{"n_layer": 8, "d_model": 256, "n_head": 2, "n_kv_head": 2, "head_dim": 128, "d_mlp": 1024, "vocab_size": 18085, "activation": "tanh_gelu", "norm": "layernorm", "norm_place": "pre", "norm_eps": 1e-05, "positions": "learned", "qk_norm": false, "attn_scale": 0.0884, "bias": "all", "tie_embeddings": true, "parallel_block": false, "init": "normal", "init_std_qkv": 0.0312, "init_std_o": 0.00783, "init_std_up": 0.0312, "init_std_down": 0.00783, "optimizer": "adam_variant", "lr": 0.000981, "lr_mult_up": 0.751, "beta1": 0.9, "beta2": 0.98, "lr_head": 0.00804, "warmup_steps": 311, "schedule": "wsd", "decay_fraction": 0.81, "decay_shape": "sqrt", "final_lr_fraction": 0.0, "batch_tokens": 32768, "seq_len": 512, "doc_mask": false, "train_tokens": 240800000, "steps": 7349, "dataset": "wikipedia_en"}
MLP neurons of a small language model. Each row is named by its layer, matrix (down: output weights) and neuron, and shows model dimensions 128-255. Each number is 128 + 32 x the weight over its row's rms, rounded and kept within 0 to 255.
A block is one neuron, or neurons of one layer that tend to fire together. After each block is what it responds to, as a language model described it from the Wikipedia text at the highest values.

L4.down333 [114 172 125 131  90 143 112 155 144 107  95  71 139 122 154 135 137 191 179 111 181 119 139  85 138  78 127 128 154 114  81 121 124 131  89 156 139 160 182 132 132 104 174 192 123 119 113 138 180 109 105 174  96 153 137 110 185 142  85 168 101 135 143 118 191 125 133 122 147 107 124 142 194  90  78 166 132 129 118 108 146 180 171 168 155 171 117 111 127  86 120 108 113 122 104 108 144 128 137 159 106 143  98  92  96 137  95 112 145  92 176 161 137  87 154 103 172 172 140 125 150 137 120 129 212  84  94 109]
L4.down481 [116  81  90 216 148 156 156  66  82 156 123 142 115  84 112  94 176 125 156 120 180 104 107 119  91 155 152 163 109 152 189 123 114 167 106 123 125 182 124 115 166 118  33 167 119 140 102 131 116 131 175 139 122 127 144 138 158  83  93 154  70 126 105 106 168  91 149 134  90 185 111 139 155 142 104 139 176  63  83 106 133 126  77 139 133 153 101 148 188  86 122 150  99  83 120 116 135  91  94 155 135  95 117  91 146 155 154 132 131 179 193 194 126 113 141 129 109 154 144 147 123 243 116 113 117 125 135 130]
L4.down592 [ 88 142 128 166  77 153 123 121 171  87 154 164 124 186 183 154 133 152 123 119 169 149 116 133 166  88 135 135 105  96 174 116  98 106 154 142 218 139 111 131 124  70 158 111 134 129 165 158  84 118 154 125 131 105 121 132 119 125 124 113  37 104 120  90 147 143 147 174 148 162 127 215  72  63 156 134 109 146  86 166 139 110 131 145 139  96 101 156 140 119 169 140 150 178 201 104 155 150  81 130  93 107  88 111 163 111  77 105 189 153 153 167  84 124 115 135 123 143 156 137 130 145 150 159 132 110  91 142]
L4.down838 [109 100 151 145  83 181 156 147  94 112 136 182 100 141 134  64 141 140 141 158 118 122 110 171  73 113 116 125 135 122 161 108 113 143 122 127 122  97 123  93  96 112 132 136 174 157 175 162 144 117 115 162 165 135 148 125 116 146 109 172 107 143 150  63 192  77 141 129 135 141  73 152 113 128 108  55  85 148 102 126 132 120  73 147 100 190 105 143 185 133 135 155 141  99 130 107 182 183 155 134 153  99 108  64 142 148 114 102 185 149 111 165 128 121 123 131 159  92 146  87 125 199 115  81  76  93 101 143]
L4.down961 [149  95 165 131 107 162 142 133 167 135 135 133  97 151 133 156 159 145 153 124 128 127  89 131  98 122 194 146 148 123 158 138 129 144 147 150 111  98  97 179  71 169 152  81  88 202 151 181 102 129  93 130 127 126  94 145  72  73 127 158 135 111 127 110 100 125 122 143 105 129 132 149 115  60 106 137 113 122 107 125 174 132 116 147  69 215  79 118 186  85 100 112 171 137 133 125 142  87 158  72 140 143 110  85 108  86 143 174 154 170 130 133 108 183 109  91 132  63 181 125 155 200 163 150 121 106 197 127]
L4.down1000 [ 89 186 111 165 146  61 136 130 123 140 111 117 118 118  88 150  69 181 110 124 100 119  73  28 116 137 157 104 159  51 104 142  84 158 176 148 131 180 142 131 139 122 146  77  99 168  85 125 166 125  95 160 150 158 156 153  97 101  63  64 120 141 158 163 116  95 112  84 105 187 153  95 126 140  70 170 148 144 144 130 118 145 139 185 127 118 130 164  93  84 117 111 137 165 126 136  70  61  90 141 201 108 154 109 167 144  94 125 146 200 111 100 139 143 174 103 171 152 170 127 131  81 144 151  89 116 126  78]
L4.down1007 [101 124 187 173 144  77 147 187 113 146 136 172 158 128 144  80 115 124  94 164  82 179 101 105  77 164 150 132  91 133 166 141 179  78 107 132 128 113 163 124 130 191  95 178 183 114 117 133 168 131 165  94  90 186  95 168 154 153 139 162 135 152 119  78  97 131 160 127 139 148 119  96 117 118 103  70  27  97 128 131  74 177  93  99 129 102  74  71 124 136 146 103  98 141  99 183 120 155 163 127 106 124 112 118 129 123 149 137 150 122 113 138 133  79 113 158 180 109 116  49 143  93  90  91 145 104 178 149]
L4.down1015 [134  97 184 127 110  91  95  99 159 123 155 138 112 135 132 138 162 168 103 136 199 124 124  56 140 160 149 115  72 126 128 143 179 205 152 189 166 140 144  99 105 166 146  33 136 142 127  99  82 143 114 144 135 141 134 105 139  73 157 133 144 137 135 137  95  80 101  95  68 170  98 150 154 141 107 147 185  96  91 164 133 153  93 214 106 156  91  70 150  53 114 143 143 142 105  92 148 101  98 174 135 118 118 180 159 185 113 109 156 143  93 173 154 178  93 118 173 145 112 167  69 107 129 145 164 121 107 130]
Linking preposition after nouns

L3.down108 [165 158 165 149 103 151 131 108 185 104 108 129 131  90  62 148  88 116 138  98  87 161 127  74 120 128 151 138 158 156 112 112 112 148 146 109 172 159 158  53 195  58  88 122 108 155 123 104 121 109 153 117 149  88  94 122 153 118 148 151 103 143  99  77 125 110 152 150 144 123  88  83 141 148 151 104 167 119 140 145  96 130 162 146 103 194  63  49 120 149 118 180 117 116  98  98 141 131  56 128 180 192  69 135 123 152 199 193  95 137 121 122 139 141 163 160 119 176 202 140 122 155 128 101  10 135 116 173]
Mid-sentence "of"

L5.down106 [118 121 128  74 170 130 143 177 150 158 165 107 128 181  87 184 134 126  95 107 153 145 160 122 146 171  55 140 133 123  98 160 115 128 152 117 146 143 107 103 215 135 167 127 157 141 151 111 124  98 153 140 107 122 166 117 133 119  86 112 139 134 123  81 150 108 101  90 149 108 212  92 126 141 109 185 129 131 180 120 180 135 152 178 168 122 104 137 115 129 156 172  70 141  85 115 144 134 113 144  71 167 132 144 161 135 109  99  63 119 147 137 108 142 152 194 115 105 183 138 124 119 169 135  71 156 132 107]
L5.down156 [182 157  91 114 178  75 140  73 119 119 176  70  99 155 113 163 162 104 119 104 172 181  98 145 108 222 183 145 125 150 118  76 129 161 133 121 124 172  84  99 143 114  87 141  83  51 121 103 101  88 166 179 112  50 199 168 115 128 121 158  84  82 153 144 112 122 130 205 123 144 140 162 154 102  85 160 147 160 156 116 105 163 115 209 139  92 121  95 146  94 146 130 131 124 139 117 164 127 156 102 116 148 147 154 174 138 142 160 112 124 126 101 122 186 105 171 148 127 119  76 132 168 106 141 159 126  69 125]
L5.down420 [134 144 112 125 145 106 146 103 126 152 197 117 194 174 151 125  75 140  95 152 126 208 112 166 131 131 121 155 125 173 121 119 161  82 113 165 126 132 101 124  88 143 106 131 135 203 114 197 147 103 160 125 146 152 152 157 150  91 131 141 123 201 108 123  77 161  82 125 144 165 152 121 117 140  89 155 105 160 142 127 141 151  82 121 189 156 121 121 102 140 127 200 104 112 149 110  80 138  77 111 120 184 114 130 151 110  89 111 178  97 147 114  88 158 126 129 129  87 166  98 132 159 109  94  59 128  99 158]
L5.down432 [153 120 131 106 131 133 203 101  61 177 122 102  65 106 139 144 141 122 124 135 144 191 116 109 172 164 129 126 165 125 158 127  95  85 101 164 140 108 114  78 146 161  73 155  96 142 114 149 147 159 147 138 111 151 159 172 131 163 137 118 106 108  89 133  80 116 135 171  96 169 177 108  62 101 132 143 128 137 109  95 189 118 154 100 156 138  76 123 148 162 103 152  80 149 132 114 101 203  46 121  99 105 149 138 119 119 128 132 169  91 126 146 114 157  96 167 183 182  91 138 125 110  78 141 124 140 189 129]
L5.down560 [121 126  91 126 109 141 139 130  84 170 108  68 108 112 132 113 101 120 124  99 148 106 121  96 156 142 111 117  89 113 150  75 111 156 111 148 117 153  78 122  73 176 101 193 162 140 134 155  90 131 119 118  99 130 136 155 104 118 108 147  83 137 163 127 120 195 139 199 127 196 121 139 152 210  67 136 154 115 164 160 159  86 187 137  90  83 124 134 144 152 100 101  56 120 110 130 132  83 104 156 155 150 145  41 157  85 132 133 147 113 132 129  94 136 138 154 131  91 187 109 101  71 222 124 133 118 109 159]
L5.down680 [149 134 117 124  91 164  85  76 114 150 111 163 151 148 115 134 125 114  88 127 160 174 109 156 118 175 129  98 119 135 154 196 120 121 140 109 185 126 122 120 140 147 109  73 112 109 116 112 114 111 200 116 105 103  95 166  91  46  63 138 160 104 114 153 124 118 159 129 109 122 129  97 181 102 103 108 191 143 114 106  90 140  99 133 142 106 133 114 145 177  92 123 133 149 167 135 114  75 122 166 172 126  78  71 136 189 111 142 172 114 175 118 131 105 109 161 102 134 122 187 160 183 117 154  77 117 127 120]
L5.down686 [140 158  88 138  94 111  72  85 135 134  84 139  94 169 103 161 128 180  84 117 160  95 122 135  95 171 129 122 141  97 165 141  74 108 138 161 124 171 132  57 107 114 156 125 152  90  95 139  93 138 149 143 101 108 167 118  59 139 123 130 161 107 157 116 128 132 153 134 116 142 145 134 150 108  93 178 175  82 149 177 138 119 102 129 145  76 137 132 144  95 129  97 175 110 147 150 140  95 155 211 176 112 127  80 188 191 118 198 158 120 146 149 179 130 140 182 129 140 156 147 140 122 158 114  95 100 115 100]
L5.down993 [ 91 142  99 132  88  89 135 155 165 147 198 103 140 168 102 152  99 127  92 113 151 117  84 107 130  89 141 139  67 114  47 169 117 110 122  63 121 167  46 109 137 109 155 110 151 161 102 171 117  92 166 100  79 167 163 129 133 140 116 150 186 128 135 187 109 191  97 193 126 175 170 148 188 109  70 194 168 100 102 155 115 112 139 109 143 116 148  67  95 148 140 126 113  91  96 171 191  90 121 129 123 122  98 112 165 115 136  96 109 117 186 104 124  99 189 135 164 129 128 146 140 151 156  93 167  87 145  97]
Range dashes and "of" links

L5.down20 [156 152 154 186  62 118 145 159 136  80  53 137 114 146  97 154 110 166  73 139 122 137 102 131  72  99  59 150 133  80 108  72 104 158 103 178 137 176 101 121 137 130 113 193  95  70 129 121  85 120 139  77 111 153 126 132 118 129 129 120 141 115 157 133 143 140 155 180 130 173  99 106  98 127 133 156 193 129 114 139  79  73 164 112 119  89 116 161 128 103  93 147  86 172 126 115 148  69 184 187 183 104 119 100 170  80 146 109 105 159 193  95 131 105 149 178 120 117 198 178  85 201 143 112 157 118 147 126]
L5.down33 [ 98 124 128 153 141 189  96 133 144 121 125 143 110 102 136 115  74 126 118 146  47 126 100 121 128 120 115 150 124 144 197 159 172 113 166  78 162 113 134 142  86  98 138 118 134 177 122 122 150  79  75 136 132 140 181 105  92  80  92  95 139  86  96 129 170 194 134 114 110 157 177 140 101 130 144 143 112 134  91 118 188 111 129 153  88 116 124 155 156 131  98 131 110 171 122 101  47  66 171  75 115 117 133 168 113 124 120 139 117 143 117 150 157 174 126  37 199 177  73  97 160 184 199 124 121 107 125  92]
L5.down195 [ 82 163  86 134 126  53 113  84 138 127 137 143 144 144 195 101 112 134 118  73 146  71 123 113 170 170  76 102 157 121 134 103  82  95 124 142 129 157 156 118 168 152 122 125 148  96 139  79  55 145 174  88 120 175 134 122 191 115 137 154 162 138 111 121 177 113 154 176 146 113 178  74 120 177 108 117 138  95 164 103  60 134  91  69 106 167 163 133 161 140 159 130 167 129 144 121 159  54 133 150 151 147  83 186 141  76 124 164 106 105 210 143 175  84 165 151 124 173  97  88 161 133 129 132 196 132 113 119]
L5.down298 [135  57  73 145 135 130  77 103 125 208 162  93 129 118  76 119 132 117 168  84 146 119 140 111  99 193 159 135 148 153 131 123  71 122 127 136  46 105 158 185 157 135 181  96 106 224 135 108 151  99 132 125 160 137 148 150 116  81 159  74 202 149 125 128 127 140 112 107 154 163  95 103 160 128  98 186 150 162 115  95 171 106  44 127 132 114 141 106  92 189 158 121 112 126 179 111  71  84 138 129 117 122 143 168 132 134  85 149 194 109 130 150 142 140  53 117 122 109 112 141 132  99  89 162 131 128 151 115]
L5.down318 [134 118 120 167 130 180 148 166 123 147 118 119 139 125 137 183 113 164 119  98 155 113 108 167 109 119  45 136 125 119  86 120 101 113 162 110 121 139 110 162 109  72 166 145 160  98 110 170  91  86 154 118 107 138 137  97  66  84 149  97 111 173 165 166 139 106 117 117 131  98 115  87 131 143 153 221 111 159  41 166 121 134 139 123  80  95 149 118 161 150 102 116 118 117 109 123 174  87 130 166 194 147 139 113 162  83  98 124 117 132 126 160 111 102 124 198 122  92 108 145  98 114 202 143 109 106 212 141]
L5.down548 [122 111 143 151  89 219 139 129 154 101 111  99 105 162 128 119 151 171 152 135 139  93 111 113 144  42  93 124 131  98 145 105 148 154  97  89  86 110 118  75 171 117 141 104 102 173 126 139 136 114 160 200 139 103 111 146  88 120 139 126 149 143  81 120 153 173 109 138  70 108 154 134 131 118 158 119 167 192 116 107 172 128 125 100 139 184 152 171 184 142 124 119  87 154 133 126 116 103 152  97 139 156  88 128 149 123 134  67  97 110 166 156 120 162  64  82 120 146 122 114 136 236 159 184  99  99  92 140]
L5.down734 [158 105 124 190  96 165 134 178 158  92 122 133  93 168 163 152 169 143  97 132 100 136 139 145 139  51  98 101  79 115 137 117 192 118 137 103 128 150  94 150 135  48 149 166 136 152 130 133  52 124 231 191 117 179 141  94  83 138 114 112  84 162 122 114 119 134 145 121 156  72 102 144  74 103 147 109 150 129  79 150 132 129  94  97  74 110 151 111 120 131  94 169 135  98 101 174 147 147 166 161 149  88 147  65 156 165  65 111  80 175 128 132  75  97 144 180 137 138  87 150 100 163 167 126  85 112 124 129]
L5.down920 [107 122 118 149 120 160 102  95 124 123 115  70 150 160  98 158  93 169  92 171 133 126 100 135  71  58 119 137 104 131 140 102 128 145 168 161 104 141 121 144 165 134 131 119 173 149 136 121 162 161 139 117 139 108 175 150 133 158 117 127 125 131 141  98  70 112 105 121 187 113 105 130 112 125  84 112 255  89 113 122 142  99 146  94 149 113 117 146 116 171  70  75 155  93  98 158  58 150  89 164 168 127  29 148 146 137 144 154 117 142 177 108 101 144 194 132 105 236 139 119 118 163 152 124  36 113  88 148]
Next-item separators in lists

L3.down293 [ 88  95 124 156 105 229 166 113 148 125  82  84 155 153 105  96  97 129 121 123 191  97 135 115 107 131 129 137 106 120  85  69 144 163 127 104 135 136 132 119 150 156 143 132 162 106 105 164 111 110  98  99  81 117 135 144 132 156  89  92 136 138 138 114 153 160 132 171 132 206  96 132  79 138  25 128 229  91 135 136 184 103 129 158 131  98 107 144 159 159 111 123 121 106 100 126 138 179 120 123 165 138 191  89 121  76 146 136 137  89 199 139 132 108 183 113 132 157 113 132 123  69 153 113 104 113 153 154]
Word starts and section openers

L5.down15 [149 127 148 142 127 163  85 106 136 125 152 117 138 137 125 121 120 116  69 147 139 122 153 101 100  66 165 104  86 146 130 172 160 115 191 110 130 115 118 154  92 158 108 113 169 169 157 118 146 170 108  64  95  98 163 137 140 183 101 100 155 197  87 122 148 208 136 158  83 130 164 125 143 115 115 160 137 115 120  89  62  93 118 139  84 193 124 139 174 137 114  89 143 123 107 134 153 161 201 103 109 165 133  85 134  85 131 149 104 120 148 119 201  70 123 128 142  77 120 162 114 116 175 154 115 113 119 130]
L5.down280 [117  32  80 209  72 135 121 100 186 129 127 137  89 173 158 119 131 135 151  96 123 181 123 173 173  51  99 167  77 123 165 105 125 110  82 123 178 107  95 136 145  75 117  79  86 146 156 117  97 174 124 117 130 122 168 154 126 176 138 132 145 114  87 118 154 104 110 103 109 143 132 132  69 109 114 162 139 140 104 125 151 127 165 116 163 129 109 160 161 114 146  95  92 124 137  94 128 148 126  91 162 136  84 156 149  90 109 161 136 130  87 137 126 158  95 146  85  86 112 121 152  73 145  97 109 100 115 127]
L5.down437 [177 146 183  99 141 120 102 117  94 138 101  98 125 143  78 106 150 182 172 142 115 105  99 187 130 122 154 108 108 116 101  88 143  99 181 168 134 101 123 167 106 123  14 162 149  85 155  88 169 157 162 119 137 138 200  67 162 151 131 143  95 146 186 105 137 208  74 118 143  74 166 114 175 135 124 132 101 139 139 144 115 124 182 110 161 192 108 109 155 109 117 133  92 114 147 102  70  69 171 173  84 162 157 157 167 153 128 129 163 152  95 112 132  89 132  75 107 116 109 111 114 169 101 115 158 150 144 112]
L5.down447 [ 94 150 179 103 169 127 195 120 106 104  96 191  71 158  58 157 154 176 113 133 189 114 107 127 133 142 119  51  65  99 115 117 153 103 142 117 100 143 119 173  39 106 117 132  97  84 134 141 178  88 147 117 121 126 172 131 103 128 130  97  97 155 153  92 131 183  91 110 154  84 161 115 164 135 131 178 118 131 170 161  42 118 173 107  90  69  93 130 109  78 143  93 163 169 130 155  81 144  96 146  83 149  99 137 106 160 154 164 126  93 144 107 165 138 146 130  94 156  99 155 153 105 151 127 149 106 173  97]
L5.down538 [159 134 120 106 122  90  94 169 123 128 113 129 118 164 174 173 135 168 144  62  80  85 112 141 147 112 127 116 140 113 128  99 159 102  94 165 184 117 124 107 193  86 131 173 158 163  97 108 175  94 165 184 179  99 117 146 128 100 132 141 154 144 141 144 128 137  98  67  91 146 114 131  89 139 117 179 128 139 190 154 182 147  97 143 128  98 107  93 138 143 160 120 136 155  62 140 139 144  76 142  96 152 128 122 144 145 135 128 133 123 116 100 109 121 165 121 108 107 155 146  12 113 127 140 127 146 125 149]
L5.down595 [104 137 150  98  86 130 145 120 142 112  97 108 109 132  91 191 102 176 114 144  88 100  90 175 156  82 179 123 122  98  52 108 128 140 110 140 125  88  83 198  10 114  71 149 108  54 182 164 100 154 111 133  42 116 192 153 133 149 144  99 159 115  58 143  93 174 130 160 146 125 164 157 111 105  88  99 125 144 180  97 149  81 152 105 126 115  84 133 155 174 101 151 121  81 148 178 157 152 155 103 128 127 159  90 179 102 126 141 113 125 188 130  89 118 126 101 161 122 138 154 133 110 150 132 129 147 170  59]
L5.down748 [112 133 134 101 174 113 107  81  90 162 130 161 109 194 106 138 181 138 159 146 136 138  54  31 174 158 156 108  92 117 166 154 118 125 138 180 124 133  58 141 148 138  54  68 106 119 181 131 138 185 188  66 161 115 157 142 152 121 131  72 125 121 163 114 112  82  86 166 203 165 186 123 125 136 118 121 120 117 138 127  97 126 152 142 112 146 109 139 174 155 150  95 151 146 122 136 156 130  43 143  90 179 155 190 141 150 116 170 169 132 105 124 168  97 143 165  99 122 127 164 122  86 105 159 138 106 100 151]
L5.down975 [118 125 135 138 146 120 173 137 129 130 106  74 153 118 154 102 102  93 127 107  73 134 123  90  93 169 105  83 172 207 151 187 109 164  97 165  76 119 206 139 198 180   0 109  89 167 149 154 142 149 121 100 117  97 158 115 164  79 128 188 146 150 166 139 150 118  69 137 184 144 148 120 127  70 138 124  86 169 159 115 133 128 110 152 107 110  58 130  98 147 123 130  72 104 141 157 103 128 130 109 128 183 168 172 107 149 117 136 121 175 123  45  91 124 113 104 103 151  99 104 122 123 101 113  60 124 157 121]
Word-initial prefix fragments

L4.down61 [ 64 118  82 160  74 141 118 138 136  85 198 108 139 214 109 114 147 167 131  74 141  81 134 167 166 156 131 103  47  89 108 146 183 130 109 137 118 167 138 134 139 136 209 125 115 117 134 145 153 105 123 150 135 119 115 126 143 148  62 129 114 188 161 105 124 117  73 142 122 131 159 137 180 138  85 140 116  84 157  94 137 140 139 107 142 110 129 185  93 119 159 111  98 166 180 122 154 109 110  85 116 180 136 103  94 150  90 126 136  63 170 173 154 130 140 184 121  69 128 176 118  83 146 139 208 151 169 103]
L4.down91 [104 148 149 151 145 107 126  96 120  68 156 128 147 154 141 141 119 131  85 128 136  81 106 148 140  83  80 128 115 100 174 132 167 129 106 188 130 110 142 127 109 155  96 117 111 128 125 142  93 122 198 145 149 129 134  80 164 132  48 141 193 173 177  89 166 148 119 142  85 133 158 153  81 133 102 110 106 156 155 115  99 121  62 120 114 137 156 221 146 147 154 138 125  70 175 131 192 128 200 104 107 167 100 171 163 124 111 133 127 128 200 145 104 106 154 167 166 101 146  70  98  87 154 146 160 152  84  94]
L4.down192 [122 118 166 157 169 142 130 151 101 107 118 138 103 179 189  65  91 116 150 161 135  87 113 144 130  94 139 107 102 153 131 135  90 122 102 139 135 117 199 115 108 156 160 113 142 150 119 108 167 128  29 136 112 100  89 153 171 112 111 107  99 124 152 127 174 201 101 128  95 162 110 156 160 176 111 144  86 116 137 181 157 125 130 162 130 168 131 138 186  88  93 121  79  96 131 108 109 133 176 110 138 131 101 164 160 114 136 105 109  97 105 152 118 185 154  90 179 167 159  80 138 147 113 137 111 164 183 119]
L4.down300 [ 67 124 139 197  97 158 144 179 124 116 168 133  83 154 154  95  93 142  75 111 130  51 125  97 140 159 148  86 144 145 170  86  56 161 148 138 133 170 136 143 127 139 129 145 144 119 163 141  89 145 184 129  79 175  89 160 147  63  59 104 126 140 139 116 168 187 122 147 159 138 124 204 114 144 122 146  80 115 100 111 133 129  87 155  86 121 151 170 157 139 137  98  66 127 146 111 183 105 176  93 123 153  78 138 113  90  43 167 132  74 146 170 142 105 134 144 110 114 137  57 129 181  72 139  69 153 100 132]
L4.down528 [ 66 172 137 155  81  97  88 157 105 112 117 137 136 152 171 106 134 159  69 144 120 155 113  96  85 135 116  81  93 109 116 110 128 162 117  87  96 157  98 200 159 143 151 141 171 152 150 153 145 110 130 123 134 121 128 205 100  62  91 194  83 127 207 104 105 105 194 106 110 149 113  91 211 160 131 158 170 145 139 178 131 133 116 148 116 109 141 118  67  94 102 140  80 143 186 112 147 112 144 124  84  65  68 115 153 145 184  96 146  86 153 113 135 111 148 102 146 168 162  83 135 131  72 103  69 119 148 137]
L4.down612 [112 160 161  85  72 158  97  67 132 171 174 164 110 111  92 141  97 147 118 138  87 118  63 126 144 176  94 110  71 125 143 155 148 147  89  87 116 148 150 219 164 150 127  97 151  83 162 120 157  96  89 134  81 109 126 124 120 158 153 191 112 139 138 128 118 140 105 134 120 128 128  94 153 196 118  68 117  82 124 110 141 112 176 158 128  51 112 126  87 171 111 149 132 194 104 148 169 132 149  64 169 160  63  95 138 114 110 128  98 122  88 146 126 175 166 117 191 176 129 111 118 143 188 126 115 118 124 126]
L4.down752 [ 79  65  94 184 103 123 138 111 115 125 161 112 136  98 192 123 112  80 162 154 121  73 110 124 112 108 153 122  85 153 150 161 157 162 101 132 167 171 136 147 118 127  96 150 130 149 125 111 164 164  72 159 123 125 143 139 149 155  77 114 178  63 108  77 106 141 107 168 201 111 111 173 144 162 109 147  89  95 151 137 158  76  87 168 163 119 160 167 117 187 116 109  97 129 159 135 151 114 139 109 140 128 182 104  91 166 124 123  83 122 139 173  98  75  73 159 114 148 117  91 180 112 149  91  98  82 101 161]
L4.down953 [123  94 153 139  61  75 110 134 128 138 166 128 107 126 167  80 138 107 121 118 121  69  97 146 161 137  89 113  79  88 158 108 158  87  84 155 161 137 103 157  59 125 165 111  76  83 130 103  56  65 137 157 129 133 168 153  84  75  49 172 133  89 153 129 144 126 151 135  95 118  91  76 147 123 123 149 129 142 138 144 151 157 106 165 113  82 133 154 113 131 114 129 174 157 153 176 135 123 199 140 137 164  77 123 180 129 128 100 143  68 141 113 104 168 147  84 140  94 169 122 125 194 145 162 153 161  92  98]
Conjunction after comma

L4.down88 [115  68  92 173 169 107  91  71 149 178 134 134 133 146 171 122 101 122 150  98 144  83  90 111 152 160  39 121 118 148 133 110 151 154 165 123  90 133 132 110 115 141 102 123  93 141  87 147  76  73 105 108 141 146 144  87 105 133  83 128 107 177 106 130 106  68 171 111 164 143 119 134 160 131 114 162 173 157 155  95 116 161  45 142 117 133 192 109 154 116 165  93 169 111 152 147 100 175 129 176 119 129 108 122 148 147 113 175 178 131 108 138 130  83 113 168 138 142 143 153 147 124 132 176 130 150 127 101]
L4.down94 [135 174 161 114 137 158 135 144 163 126  79 173 128 124 120 106 102 142 124  70 118 191 133  71 136 168  81 143 157 125  82 147 114  65  75 120 124 188  82 112 144 118 134 109 166 127 107 145 145 105 125 136 120 118 167 112  83 123 144 106 123 131 140 141 113 188 106 164 155 123 150 117 147 204 135 131 134 106 141 132  97  60  85 101 143 120 157 119 113 135 104 105 133 106 216 146 162 128 194 164  80 136 128 121 139 168 154 136 118 163 152 145 121  83 113 164 135 198 147 122  79  85  83 133 114  91 160 110]
L4.down348 [ 95 110 107 159 165 106  60  79 136 118  69  99 127 157 185 158 164 176 112  47 105 110 144 103  99 111 161 128 129 114  97 118 103 145 135  98  96 158 154 173 118  94 150 109 140  69 136  92 117 137 124 126 145 150 138 186 121 142 130 124 160  49 158 162  48  86 137 135 138 145 157 116 168 165 122 123 175 109 141 163 146  93 179  84 134  53 180 144 106 171 104 160 100 170 151  93 126 146 157 167 147 138 111 131 134 170  83 106 137 196 186 136 101 137 159 132 142 194 120  95 133 123 103 131 182 132 120 126]
L4.down484 [ 91 120 133  93 140  97 118  94 192 132  83 155 131 172 119 120 127 143 123 121 126 132  90  83 152 130 164 160 162 110 102 159 131 140 181 110 118 121  87 139 147 139 157  66 114  76 147 108 129 175 110 104 163  95  96 116  92 120 155  98 114 123 123 103 164  62 102 167 155 125 136 128 137 175 117  93 157  95 158 152  54  81 100 171 160 175 170  61  98 144 129 137 110 144 147  83 179 134 109 105  88 155 110 103 128 161 113 108 163 189  90 184 208 121  74 125 169 136  94 145 106 134 126 131 140 143 114 158]
L4.down583 [154 146 116 102  76 133 125  90 135 171  85 153 124 111  75  84 121 185  93 148 159 166 152 125 107 130  74 132 135 149 138 135 101 113 182  96 103 115 132 190 146 158 153 142 160 152 112 166 151 119  89 106  92 140 167 176 121 132 161 140 122 119 146 152 131 161 118 153 117 142 162 141  96  93 156  92 122 132 169 149  67 151 182 158 120 131 129  66 121 107 125 133  82 173 135 157 148 113 100 133  52 128  77 142  70 124 131  97  91  88  62 166 212 149 159 142 188 156  92 102 109 196 130 138  72  88 101  74]
L4.down708 [108 137 130 152  99 132  80  54 159 139 124  82 169 134 155 109  93 108  99 134  84 123  69 176 123  96  91 124 136  92 133 168 161 109 169 112 105 167 144 128 117 160 166 140 152 131 133 173  93 104 131 190 149 106 158 168 110 105 121 125 128 172 135 135 131 204 184 174 137  99 105 165  95 162 145 150 119 196 123  97 120 134 131 107 154  80 150  91 147 127 104 178 128  52  92 102 129 114 169 102  98 135  32  83 162 135  89 107 209 173 138 173 141 131 148 143 163 158 134 109 134  80 201 163 169 127  82 134]
L4.down823 [ 94 179 142 119 160 110 131 128 160 169 144 164 142 147 115 159 187 137  80 129  93 102 164  95 169 114 147 153 147 177 163  79 168 110 140 141 144  98 124 172 110 129 111 102 122 120 139 102 150 135 142 108 149 139 143 140  68 103 146 102  56 137  97 104 139 166 116 154  97 125 163 107 136 150 120 149 152  99 143 130  79 129  95 131 116 101 167 114 140 233 117  92 123 102 127  87 107 115 126 114 103 177  88 155  91 128 160 112 116 138 106  90  51 122 146  45 124 169 152  86 126 132 130 158 142  58 168 118]
L4.down948 [ 99 133  73 133 146 147 140  98 136 146 173 151 111 134  70 148  87 113  99 132 139  99 168  98  88  97  96 141 126 141 134 148 168 165 123  48 137 134 159 142 157 126  68 165 119 132 134 164 151  85  83 110  93  72 162 114  89 134 115  90 125 116 118 155 109 136 123 117 144 167 119 110  83  91  98  99 188 127 137 132  61 134  48  82 147 120 118 156 162 161 121 106 143 119 107 170 156 132 165  87 106 163 130 126 143 128 168  88  93 116 168 107 148  75  78 125 132 123 125 130 114 157 158 145 170  92 108 113]
Word-start fragments